{
  "num_key_value_heads": 4,
  "intermediate_size": 1024,
  "norm_eps": 1e-05,
  "attn_scale": 0.144,
  "extras": ["capped logits"],
  "init": "normal",
  "learning_rate": 0.00181,
  "weight_decay": 0.084,
  "decay_fraction": 0.882,
  "decay_shape": "linear",
  "doc_mask": true,
  "max_steps": 5994,
  "dataset": "wikipedia_en"
}
MLP neurons of a small language model. Each row is named by its layer, matrix (up: input weights) and neuron, and shows model dimensions 128-223. Each number is 500 + 40 x the weight over its row's rms, rounded and kept within 0 to 999. Numbers have three digits each.
A block is one neuron, or neurons of one layer that tend to fire together. After each block is what it responds to, as a language model described it from the Wikipedia text at the highest values.

L2.up66:456504469536511459538541512545521493452502445514537526495508493463487448575497493508433527515494510462465518498478559538582499480493537516469479463515532500521475465490464453495538486518515506517554581580656469502526464512559542470508501583513492587460486484551543518535560473501491445514
L2.up119:441452490521425537499575510601443483446476562462517527568534484540503471510420542549428472607424531456529505489470491507511539428494572458468521453443510491513481435433469466517532477525492467475484511490567493461527484465444506496532521455493554461484396513435505464540515494391539482460
L2.up248:446499492436473517501473554481478477426470440408494540527475505469510462531545493530482527513489566449489454472461544487504483478488551463484457498519523492572464423438494451502500534535598502470505462550529576482506474576532470448484470475480495527530437447499481504544501501440568474558
L2.up282:444459482518477548458509499548523478482470519536470490535538490519512501500429509453489493514574466501456474422475554517553566502462513492525476557511485493465520474520411549487448516470527482491515592559586521495469520517531494511507431514509519587471462477496558490513554506461530480524
L2.up373:418508539505468463483479479499480503457472472461474533518498509557496438460452472568520519577420550499481424513476513478518550478534513474533455410467571525516484447500563467501528518503495481455483532438580471511504507480482476403556572524507482556443468453468509522477497506493587510525
L2.up400:514430486532455564538498442528521503501566477484537533491498462580477529530524563512402473466453559524450513461415506464590525462508515509463549464478460559560535473456454444582536528467496467485486456467553511464535449494530546430553474531560549536480469506369473523487524521396499434504
L2.up408:473467398496442492531475570490499480534461473385479512549429465469531496548512540517410524476457529463496515622463508473646548438516525511540478505439509452524508486453525489512471479505514471491558526501538465564510504507519469500535520530531516517498487532494442444538501489479507467534
L2.up523:454467463465535503485468498515472505565509489501474543536511493460503512538574522442501541461474503504421496443514471469577512518513583502477508452432612467440537519460512440546498529496529482449483492503537548505509445511593532485525467509521518528459522513444538434518524517418576461485
L2.up718:464547478506480530469483534548466469475469469431425535496465452552443477595474453586478572499474549479519474551507555520576456515432554502472495445431496372524478493488540501514528506528506498485499529570455370535547470530527442454503478471512460552500492531464484439460477459465487543494
L2.up766:430460519400475521481588567482522519561530476483513521570504457482508468550448570430517476504435497457448479466424514463534467494532544485489497443460540479591469475500465449525519465526678464498438499475509564470510463496473516519496496448508528510472450527498533526542482461433511455532
L2.up807:468494425450517507553528564498527472474480477508535526580539467491551515482532425497480534552516575490547496546469522531653490501496570497461482459478486518572533488535521455483510512473595490559489482524582427466517493495518406459510466492511426508494496514465549504509559454538482533560
L2.up839:443490445460505532499522516561403516487503505497515468537538510475564526443545425501527463563423529426469450448518547478594533494474532465432466459492504457536534531523546505507483517490541512528526522544584441471562470444536420563573459461539471511511442455500556423515567503495495485519
L2.up902:465475422472491547430530525598451549497480552510494523574528490519462478491551602498539496525487492512513479541555515503623514530497534482471485471535517519516492468476599457552490496512566506451482486515591552439528458507464460499561498469495531528549465521496464517464549479413495489510
L2.up930:488505439557490466497469468548521503462535479458509558472507510465522487495550527419333527461542484480511472562516546517550555504479503482534481516544505522517509512484429505535467501492463492512473514517660521474523466503543583477481490552512531508468435531497519499527532536428467509532
L2.up970:410504456470473531507483604540488546493487489476415481503513466429553479505496457531453510534463480403488476449479536484559513488493549543466479507533478359504557460504424441531529532503550488544454518532506526486473442524474493477494446455533513516563476522490506422437475457479516437461
L2.up1003:468496496521508478464545495596421514512433509444522515578503448506470467539459481572465576551447537475444485505469546489537495493485493464476461480461483390522501490485521484538474461536558476538539555538577481472521462484518509501544451503438485516530495501527545572592540497435508447522
Coordinators linking paired items. Conjunctions and range words (and, or, to, until) right after a first item, especially years or quoted names: between 1977 and, 1990 to, "Tajaj Jama" or.

L3.up220:440479482524477551490489484559467506530542487473482497538526494497472551460443549558423520533539466414451473499557515487554529494503499439442513483522506376510522554461498444514506526463502460558531476604520554437600449514471525516573440467550468493516458460520520439584479481419422484520
L3.up268:537532486475472531471568513547514439444410506501457456434492462499473500488547469467525501439492474489510504484483565549613499474463523466539508470533525454477562481528475499514505501475532469498520495429544456518525474489496453419560528545507517501442513568425469460454567492471432431488
L3.up281:467447515483528574505459504495459512440460504467495555545494488519525555560499521507470521555429497430466504506475561532615577442461499438485481490496502488540532496502495477486491512494523495489500512481570454514543467493462490460553588479557520481586539471449478511491518470430486448479
L3.up585:472483554504466544519564528518467477488516508469477478507532467507454494446538493489441504523494500438492487470463549517587544494464554520428557485452535393514563496507495448455483505457566491490507505510586489499555439507593465453513434510531511497499496551406440465466554470444458434525
Boundary after dates. Comma, and, to or or right after a year, date or number phrase, e.g. in 1956, / 1970s and / 1100 to.

L5.up2:476516426432547520644543534535477481451500521416495408504468464487500538485501531433477506550509552527503436483526527500601464473515492482500453460396458458510449495546551469573420447507506495543518523545540536450580463550495482535559537579456506568556480490496490440445520467499507453491
Mid-word fragment pieces. Short word-piece fragments in the middle of a long word split into several pieces, especially "ti" in -ation words such as cita-ti-on, inflamma-ti-on, explo-si-on.

L2.up87:547496429467558533524518514524474496466476476489512436491486465442529442541574474443478482558513486442471516485522536572540429438492454537499490511503521497553429522541470530551449501483477447514458463527525485536500499529496477496491474533533527470461471546501464480550500454437545436609
L2.up107:473531434485488541515511480571417498436539558418545470520496472516486519453503532512465469500499524525433444573531492524525487405485474509453438456422518424529484505481481464520493426478500467499523492542529492427547450512504406520536536577514515472575489568395490449534527506534454563552
L2.up113:510544516467472522545528550512454529462526531479532424498510531520540537496516407411457519474502513453480485451450498545582461444522484450537462470540569427490483514462489472493470513441578429499537475540542531499499480476479395533561404476485469599564527482479493523484516538423530456442
L2.up146:500494470518479468511461474559446433502494466456485560531510481492523535498496547541487521551511540514445485551527484539511510465518444498498547478525514510472465480469492554513505476475483487436517534512507530510616552514406518481471499485529480528465460515498481564484511443524488519578
L2.up197:538418471519461483478411481500487500438475504499393516592450476468527582455497503514499519565539529522492521511505559462498466522549514426525520461536561496498488511545510441481516494525505450507477493474479549490546435527493484510477501475470465503443489455499479463547580556490512558539
L2.up203:504470516496499478515477491553467534523498467513504547453502451486457491525542471492496518537535567522530457480490561553549530454560582456476526465569495428483438486502531452478559548532551488505503484511478539444517448504473473452576526439569512514508525455477545565569492460465493502507
L2.up246:455534402450512505583475469475502564458464410481535436485539494462510477540528544473512496544544569504496497519474544470523545464518551454516460480500492504578431476516482438523536438522491490457509486543517551474553500482483465481515492498483474518452515487502523476597561571513552539558
L2.up327:536460502512457486505462518501477511496496453499419476525495483470483494527460545484499564484556527519544515478488523528612528479461503468521522456492544491518473477507527478503533473467514475424527511495503490514494474516531506494577485547506434503494505543462470469518583443409555493465
L2.up471:529475441531547576571457508495455458447525487442497457528409503528527461452509551470456500452492504512543493484477440522541537443510492524497548496537518551550489505555485450561446468446506515465526462530470511460512529562566423505545504561458566538566486541470511484623513486506461469580
L2.up488:483551524474521478503468499463526441502489524384455455438520473558494441552494442458504487548462597559534484560487543491499531509513505468469442484486529481546559466505436526522513472494545486409473531505571522409561492537453538513515529501494481567476519577414491514490534475487542493433
L2.up528:498542429533509491485431577486493491491380435479492473471551503461492463473531495530462457467546544430472431477547540516543490493513474472457426516508528435536490455476467530500430455504489436504531467521603470535478473556460509492512459519470466555584481500452478534476487467481502477507
L2.up700:471505458527446496479574515502454545447580476461459492485549466440505527504507517489441522467502506570563558544564537613583516435484547465524494542513543449536528476476418504500432463524521494490542421558557518485543514504481400524507505437530533531517501473444511475602528502502477546505
L2.up763:478462465518522492539473476535504506495484454445525542576444528513491559488496479445499618457580527536444508429442509503529488499478545486468541527520516501513460467495453538497455478504589480488528533518482534478472466603502541535559521470509500569499550562503539468433592533537534458545
L2.up769:495475428474472499453501504499484507499538472454511489484500515466590485533588578502505501601490604540461489515533499436560539454557467432437478499535499485492498462421513519454500414549496480505566515511552469488523521467471472526518506562473512540566507509456569499546498465484452506545
L2.up775:434466491543465454499519441490463461497549482527488572516554494462466495434503440487517499501544547586432446555572556495597508455533500482480503512524496400492480508492477532495522511529564465512526527508558548510522448500501436555501474534481497569521500545458508434565500479515464462523
L2.up875:440468457552459446500453530548446483463500538487565463553528454532507539427431448445500481481468471517540502561463493492592488503576506497416481528529485498520473483454512505476468422485525394529547443570510439489469500552471443503562567483521544608573496551480491434506540512472506498630
Mid-word fragments. Word-internal pieces in the middle of a split word, especially "ti" before -on (international, variation) and "ist" in District/Distribution headings; also the table bar after "Votes".

L2.up31:491586498563501485526467529521520493539459527520517512480409465504544531511489439506509523548534528575499494532442527540604527503568524491524460517539452439459478440470504569499508435493524447509563523455591472457476527599506494501506475510474473493495496469467471506577532494521465508567
L2.up108:492495511504540483530465515500499499451471445454519489480554492549488560517514490501451459543498516467481473482458571466530454489508499508449507492491485503585559463473521492492537512479525355496508448542523421506467451525517478485520454472474515510502467571449539499525490487465496592504
L2.up195:517489441529491587495532494510452565438498541546532471558490499523478532549488477495487480495496534481530457457474577450616483498519523485496431398410540508522501453466461462570462495434497374463542492524495551462503515519531483455510511543504526461512467485457535453425439529486467468490
L2.up279:430584525561558499495468580577465458456380513534448466477551492530500501549577473456534475559575534496527521476484480524587472478528443471492506457535508496475483442473460502501432476406498424466518526522502464491527510533500395440502432530529463567473488468480533544513524493444520503544
L2.up337:480493454498591529500459516459495495524463487541486542506531505575521535547482438546516505557536535494526441473451556610539546465507460419476441499434461501540491451507478529438522514491510413443508513541492509501514495576478474509495421468470543557565501431422576493488503447466513498602
L2.up341:526519450438493506614508513532459490394498431499544462529478515498526602523532407479492508458508494444515546425493521463538532531513479549551545491526510495492504549501483487537401479442536446481505485477467540528463526536483472563542524495486534512469466495430542465448505499463505449496
L2.up369:511475500491509495536479485555497495542484503530536456547532475489566475529430535490476442518452459509506541495492519519486482474524598506462504496450484568510442503437483446513548488447561412534521528529533480487480523512493491426477478431493423536406426486496503471539530543447536494575
L2.up480:516495439521532595593524452535515497487469521535526512566536479496506519556473469507458463534494505456530463474466590508595584430506518448490510476511556474468553510412485495577453481431549386459524469488525514462528513552493512494512464508489533510470484542436542441515470517460470459464
L2.up662:492476506548475475509579480575453482387489500476538525492503498593506567544442428490475472513542533518536483525478483554532549425482531440535514392536521493514483467376450529547437504534541446472540462445520480391537508544494486486480491523513484543515476466531528529512523473487493469503
L2.up668:505463494565482510526547513484496494527479506527459516481547466489450548566500466522457486481567501430504463418372589537580529451482534503524459433458577456517576503511466458490447500390481428464453437544440547494543527554536513435520462562492559472464493496460531462529506563475515497482
L2.up697:467508381531520489568499521501508527489520491526455543471503532499561420579499489537447431576504582501548468536514514527518516494492508428532510508490584516472462485509445521524515507559468468462433437562515507469481497532427373503504477530499487536499494447515590530557553448436552499517
L2.up779:448488501466499508600491523505515492524489464490461439538506479468515577546583462505498472508487504528483509495424515428455481497504517506523514516435484372576506431541511507488510517487453449429511501567455426502528511509461435454510551485535473557443530565467538501516614462446564444562
L2.up842:455497515488517528464563475519408484484497546446461520479551497468498423424491529466471479500476532550510493606529498555533458450526454449552525485452544409536517515455500484481503475512484424466509537478502511459542515530479475517555472531498549515542500438482521478569512516466466524442
L2.up846:501519431490516586538509475541486462478458526517523496477518531508531517582480564509485461525532513513490437511548481529535439462458473445513474484421473501510497410461501474522514520528512436503450480611518532492520416498532417518504432493505461583499532440450517456481514483487521460527
L2.up884:420470469528461494481443557515450503508425504445519554465482518455546537503512493433477476447531502457496461470403568558623505472496485541500527444536508450538506485519550477489541506457525455529458466443509516484484487499494486427486433483527491457485507503455526510541524459500552456542
L2.up943:424443502510490571575505500508508500483509494518436528495536508469454520566505576528505526484517542459513496491446542561516543507490546476525477510512504539579462485514555495553515414545465443426397507530525438546505475539496494431496457509537544506573470520512540470577456494515571518511
Structural punctuation in data. Formatting tokens in tables, lists and figures: decimal points inside numbers (1.5, 0.0), line-initial list or table dashes, pipes after row numbers, and "See" in ==See also== headings.

L3.up16:440452491493436534462465539548441508513440530473506493567479488534524525456479484477477533444516480414519544474490529523553479473510472431466453437452494349474492502508477526489478464504567459511511501446541508488527530503475527465503507493474497519554447441487436440487522460481506450519
L3.up47:492500470480524459581461505503496549424507548494496485489444500466579520479509490459417480475453515497512480429522486485520493460469534506432497492525525500560499502504535468490487454436495469502498472506582504517563441556490461506484544541515547521512399581467499408552524494509553485514
L3.up96:584473483486488510589418487535451478560456515492467502438418447492513474495579462505484460416552511491485586486454547456500432483518502520485459509446499420477512463548481475556578512439468457476421556525529505551536463467559515521475534415509456524488484538501535497440449511466580537496
L3.up416:502503462517512502543456508566503465513501445490487493559500440504619488433544567487483543534518517496480493511486508515543446471480507484453492517476529462540471492503461520492537432375551439538551483497464543503463486533476469496536481582516517575535470531401548509528490528466467510480
Mid-word fragments and apostrophes. Word-internal pieces that need a suffix, like inhab-ita-nts, oscilla-ti-ons or explo-si-on, plus the apostrophe in possessive 's and contractions (they're, let's).

L5.up240:478524425535454573476489469537520534542476541498483522508494511545491536462556483540485534499534484504496510509469553566518591467508442480511493521561476454480492470477517486530501490495509500476507456510408509467567549563533493453560553477510544509487506514490469464638544392502460524549
Given first names. Western given names opening a full personal name in lists, tables and prose, like Paul, Robert, Jean, including word pieces (Alfred-o, Carl-o).

L5.up82:478454497489574502549452543528473448498496534493520481579513479507572531488501465495530524526520501474490492503438531542533475533496477478490445503439457506542475483497494514478484473589451379495557486574553446466487527566467521491457429491500483541501431515513455496503531504470463496551
Infobox line-start hyphens. Hyphens and list markers opening a line in infoboxes and tables, mainly the "-" before a new field such as "- Language:", "- • Summer (DST)", or "|---".

L2.up6:551541499512536591465486580528495509474537586438529524551531482512522538479519545483535504474481487569531518464457548547554532493523498442390568524454492451493485485502522501486471464482481477510482510467515459498471428474470471378481475482478490532480492492569531554487494448504499499490
L2.up61:527475476452559568496581501594517581459522516526503495476546446516525538541604553560438463598470491483532525526471540517518461451440488515512515458539522484486441544525413480523506552487487450448425519470501500451481483554523455480476449514528458494493457490528542502545531464480449461577
L2.up121:463486414582523571495467502470526498538500497465501518464475489519495534500489522550485493520496564517529466518456568505497490527500561523496566464496548460477489425416474532527494508490505437472485569555509459502493523587551507448459476527467450499465523501476536510532564488458506502529
L2.up134:442512519559506527444449476528502500501438548493502478517456519429554604458511510574513574503562500487527480524459497461525562537469477503484553508515486419503544457486478469429441520427454460515527583550496472469519496442471523478557520522481451499482524591448503511503498452457458514500
L2.up161:510534476492527502465508576546518438515457540514422460472471535460497505428520513466484537518491478537504509516487516543525501465507565451517524473538472416470540499510492527456437515495517461521484497505495463492463558537547439450484509467471492595468535490506470514528578479526473501565
L2.up182:449451493457501560506529544509529501479538431500423554547422519410458499471478533465478486499506472497488499499528578537539606442477505534543587516540493513484522487561482468497540464513538463540516494513555512537524455552480557440484501466500517460491549563540488490492484487406530431455
L2.up276:524477483461512512506480503526511496537549434462472478492482490439460578467485414508494520512535538564425493520513509581567456515557507503482460494481519450554557505507500456530434528516513481529569490473528494481480461533493448528540547407478473456427419482506524533467533512478409478549
L2.up357:546589450529533532475488508560534477484523493522462484495470519470499510495510463555508556548521538502546475461482538495480519463472474515465542550431523503486548494518465514488447557512496492524481528493615546466526470460488506462497542439471470477416458592466503525489524472449522447528
L2.up448:566525472467514490500549550521511500501473521478428513454436486433470460504526465467497479518524530476495540469532521578575484482498560520490522511475496447481567517520438527524482510485548468403530514496601548550493468469474487442525460500449513435462445549478515485476517452496487465501
L2.up543:508442442534519533525484548545558479513473530561456524463415439517585504548475458496488478496429569540567463517376569495468534462513530520472539519439483521547578467488532521466469489464496474478453501459478525523465490494461489494510465573509505521491449480515548541554462516474509488582
L2.up546:539521420553559487494400445540513453521476457501554525457494462513465517516514438474483522503471497545511469464468597575531454486520552535474525522507510532596510524477512580473491515491525476495455544454542508522534462488541506472529523523503467567454518477457531504517462475457458461580
L2.up679:512499461513549569534467557535504576507451524495468458495433437586545533477540488527467511476554493533464492454444469517505468482581521459496533519495522498534520507566490544448540430421456476496500508537533550511487453532506491464536530588480579507512528539498456484511542456436481498478
L2.up741:534490521530522487521428486533490558534450478470462549499504493546518559523525474519539520505550539557477533440425589478502471547492490494506479494565547427542527497481511492480533554540458469439527509497438573483588461547481465489562575453521462504435521514505532426484525475417460545503
L2.up864:587463475532485527554453489492520564519505430503474483462489451445523507541472431514494478511478515530537551461431554538525475525491544561470531525507588480546513509464537525548445497496466477456486511506546548617501442557503499545574544465523486455433474498491561548532494484403526510584
L2.up935:522573489422556545586555506528529445439523505499429496473499422489487495464552464504456531570515558524493518500416501548518501508458472504455544483411449449533600481560530454555435543471525464510517486535538491468507498492474497520538530506516482488483493492521512486500520469528455450480
L2.up1007:479493413587506510479530471486483501477397515479513528489523498493479563485514422504443500493515519521579463563433515547557516557448495528456431504452519496569542472495447517504498473535454473459522558523500516457488402471486540533582466488521472521459471502487508522469523492454459541542
Word-initial fragment pieces. Opening word pieces of a word split into several tokens, mostly right after an opening quote, parenthesis or hyphen, e.g. str(uggle), anc(ient), gl(amour); sometimes mid-word, as in blood-sh-ed.

L5.up822:454410437510528509479500530554458500538497497466468512502543475501505564480520491467480502513489548507553428483496520525479514448535483498467539460514587513481604494537441516530539515531476489517504507516538484504534550541526469500509476479494483524437511500502497568537534486520525570575
Word-initial fragments after punctuation. First word-pieces of a word that begin right after a hyphen, parenthesis, quote mark or table pipe, e.g. self-ru(le), (ra)ilroad, "str(uctural); also small numbers in table cells.

L3.up363:513565480490499563442469495535485494493503453527443559490527466474460454496573500445487595429498525546501578426432580546497552535532460491521518495488506486464519449525549458544510417482548512440404505507572524488559526532575481508506478454449494529587461518527514487466541490491530532507
L3.up600:507479488501539581483480536506547490500466431533522513476475537564465527502531546573488550498483534496536598482393578552539556537563516562512504479559541492500500468570523387556509416512522514520493515465575509497489529561608516499580537439520546532533428532486564465503545444444493541539
L3.up913:528506486494477567515589542526462420553524487494453575510522511511525543491578552555413487525553536492474533492473514507496554522546494468514491517495523461469480411512550532471524555512467498471555499480504421487577497517482514480582532480540529549489396473556415529547528470508505524491
L3.up1009:518487481513476589472449485614503486451458522458487484492529437506444520497549520518416510474539508445469580492459508543565539471589494478474568443547467506422539504467545474488509459461599519521493523459539520589544543519519506489559553486537536462548473542468535493503527480483511467489
Inside proper names. Word pieces that complete the first part of a multi-token proper name, mostly given names of people, e.g. Brend-a, Ger-ry, Swind-on.

L2.up93:570560514500499536487448509537528547485428438465478498442505525518463486563499505453418505488490469434540505482508502557635507521568464512432470415517510496517488464420546439500468475552546455439498528508584497573509448505459546400525557481484507512499422483543438539536500502478504470513
L2.up183:522495513449492519498491471504452521487456472509486546581436510555531511650540493503487546430496529508453502504527477481503502498527539488481492447498564470563522456442543489615520492413513454444506500447476483511555518520507363463505555492507541534504472519484436491545499501540471550530
L2.up243:446532466543476482580465447508528533492469443505455480466389520541493547554568547539446548498550478464542516522501572491565538471576452462483506486539567456456462490531485537507495468484550452498495517498518437579496525565560530446497454554504433503477499506498499522502549539502514516495
L2.up482:509436466534465526479447470574441503406552481505473554508481517527497473508572475572463421510592520555571534471450532533563518492512446404507528496544502561484529423523481508561536464497501498488498492428485444437573493465521493446570496489514497541539454524528513476555541444455515487538
L2.up538:523507477504410499447545511605455532523539534492522524488534495464457467569500455576498568554431502504542492461518483599554498487503480525516521531484479500509543503513454448519487455490578488461469511487590502451532517486550415441538547513527468495518478493494546484466531482475509564497
L2.up547:515496490496537544509471448561536468574493482510533535526523545530492498475528464537485533528474529453495479562495518556530577507521432452472522510404512539509544511476454581494533497447588510516499550492572513411559484433481481479526469504531536525490451480474471503538509463474477507538
L2.up579:510518492473519515516444528563527535520386467535447546532488473533535480454566447552479562481573576469515546530557507428557579503473460480534488530486556501501549411440495455496474491439475471481519469517562524458484493500520498536507582484504496459531430454466469446566479521465577584514
L2.up581:489558433475492501561435481530514507518466451531436554511403471552553502572465558470522517551581515419528551533511470553508587536522531487492562517509514519465531494547447505495484417520552484439484547564562517511504509497515476458482526484536483567458489560545524469574533445496490552505
L2.up584:548505492500485482481452499471490543465553446511521465413530562489472461464527448533458491483572496519505591520527556519504497523535391451524515480535500495551575442554507528493512469458483514460543455528517482434547408486448462438561563472541482520518463527560541494579613455475542477510
L2.up648:513514475512459628477426515496453466474467452427506498483514503558472488512503486501390491519538493527524582457468528519557541531439467461508552493486515455511536510509439495496514523417523490493492509504538462464537515569447465433576454485456529488522430579537516453568535521501456479443
L2.up649:446537499524530513494512516506485493544457444524477539547515529448515535530502513509478582551502539543487535447513571553529585515568538471509457521495493414506543467463468420535499486534538478414544494518537515515571545496484466479516513449422493521454511531517537520540491504562511572504
L2.up655:523480508504495539474490537492535477512447515451426584505504441531493433493533478456537490474536548533471542556432538585535568455574518459508516441489522516461572472533446490495547452450535440459509473535532536583546519514459519446468547447450501504557511497448496529515579507423474462523
L2.up688:541533507488450548525479484636520480462532446509527482445503463549559540459559499533450500504500569434491550592542481515627572455542498487461486397537474480549541412439490505486492537410499509490492505495476436541502538523474452520504498459514536531514446478513453539561529454527445480579
L2.up715:499496450498477521492470484538535470499469434553432546493468514546549508519540513521476530472512548525529611513512500521582547446586450464545541465516548497454546418476513448503508497455534474459514480439564484545535537546454442478555483479489522551524447508533449527596550489515489502483
L2.up756:487505438398475570496512526526572520469411556521501509533439519467465487546550533465509529443547452463523506544434484559513585468575452378411509477512542513439559478522515492566461523435556502544521458503547527431563497437467501478551494468511561519525507532468499564500491499432516417484
L2.up865:485547462491464485530488459513539498557516418501444524553423520440508480518496591531408521549455525528501544538568553569489562464499505504485558494495465522460566396513494507521491506433520483485506514465498441517539556544516542490517488549485515504476496492480532539598488492493471534483
Inside given names. Middle word pieces of foreign first names, as in Ale-ks-andr, Ni-els and Is-a-ac, and words like by, Van, James just before a person's name.

L5.up182:477441433479456515534497483547441519473439453425514559539427448504562552477503452561487527501438533510440456504460485468592513447481559451537513496481457533552517509508480569560538499521517503518524522515532505525523503523549494431519495424497526523509532428518435462488549493462591413512
Coordinating conjunctions joining phrases. Mostly and or or right after a complete noun phrase or name, joining parallel items (canoeing or kayaking, Moorgate Street and Lothbury); occasionally as, called, later.

L3.up305:545497454506485490517475519477503572502507443485406474442454465449503558537567477458490530505490513530530483526409528583550543497470525502562458507459563502475544512513416538563525523510517512514426512458456466506549524450505440444468500636539446474464525573454503513550465485506498510546
L3.up337:481499446451512500467460477531566477557510530455482551497449515508524461477591530498510501492503484534473481502463565566537481438495548495477504558537488485474471509513552459550519415498552474455470488524458440493511504529509467443498475483497499458485451492456511495469546432477456512490
L3.up513:551511483542551518461452507619449477544493479449414475544445433465493517459532475567442552494551530506425513524419593561475530500497558474468562509457541492476578484509493546486521491464482492561529446529548460496470456479525437523533528518482513462481519467425483506464537477477508522520
L3.up985:595452483544575466545453468550506484522390523469467507436392422486487546473511487512490437528500522521470456516467608515534476480505529464493488527509466513505574500473504528520481503495514454476460563528533494522488503446453483480470468539495478489452562522489501515474558478494470476523
Mid-word continuation fragments. Word-piece fragments in the middle of a word, often right after a hyphen or within a compound, such as "st" in six-story and Work-study, "do" in outdoors, "dr" in airdropped.

L3.up143:487449495467544521588473492463480482547433597490443515513528507515507477546552525444536511498548519489521463479553499558551467473537463436510531489503503424445520441460486525445554523469458427492508559482464405524469523512540502486457464527494522534491480486470555479571511459494482466505
L3.up419:517516439560511550503430515491522556497395542544451549560527514497527561541506493484498489497513477489510534426463552537578557458476498494468496485536516409474514513524419506469535534436493431416471574488480546532473531575515536508487482476462480491523541462509530486557517468427556471586
L3.up445:487511520483517531551545552535465489500423534522499520563559428491506545493527489468489497548501497499536497431435580554598505531481562516398496461492503446485560423542497442516442544400491353487527592535476514430573498593465514500480509469458510468479471455471493498528524540478473472489
L3.up653:535484500472558554505500450494434531493429559527541504541542536450501567480557484453508509476530556535451506476467491510609506427603510460465589481464501464491566500454485422550523484395435346473511475552503481473545529524512523483480506513529528493498528501460520476530521487554445573533
Separator after a number. Punctuation right after a number that links it to the next value, strongest for score dashes (2–1, 1–1), also decimal points, hyphens (40-storey), table pipes.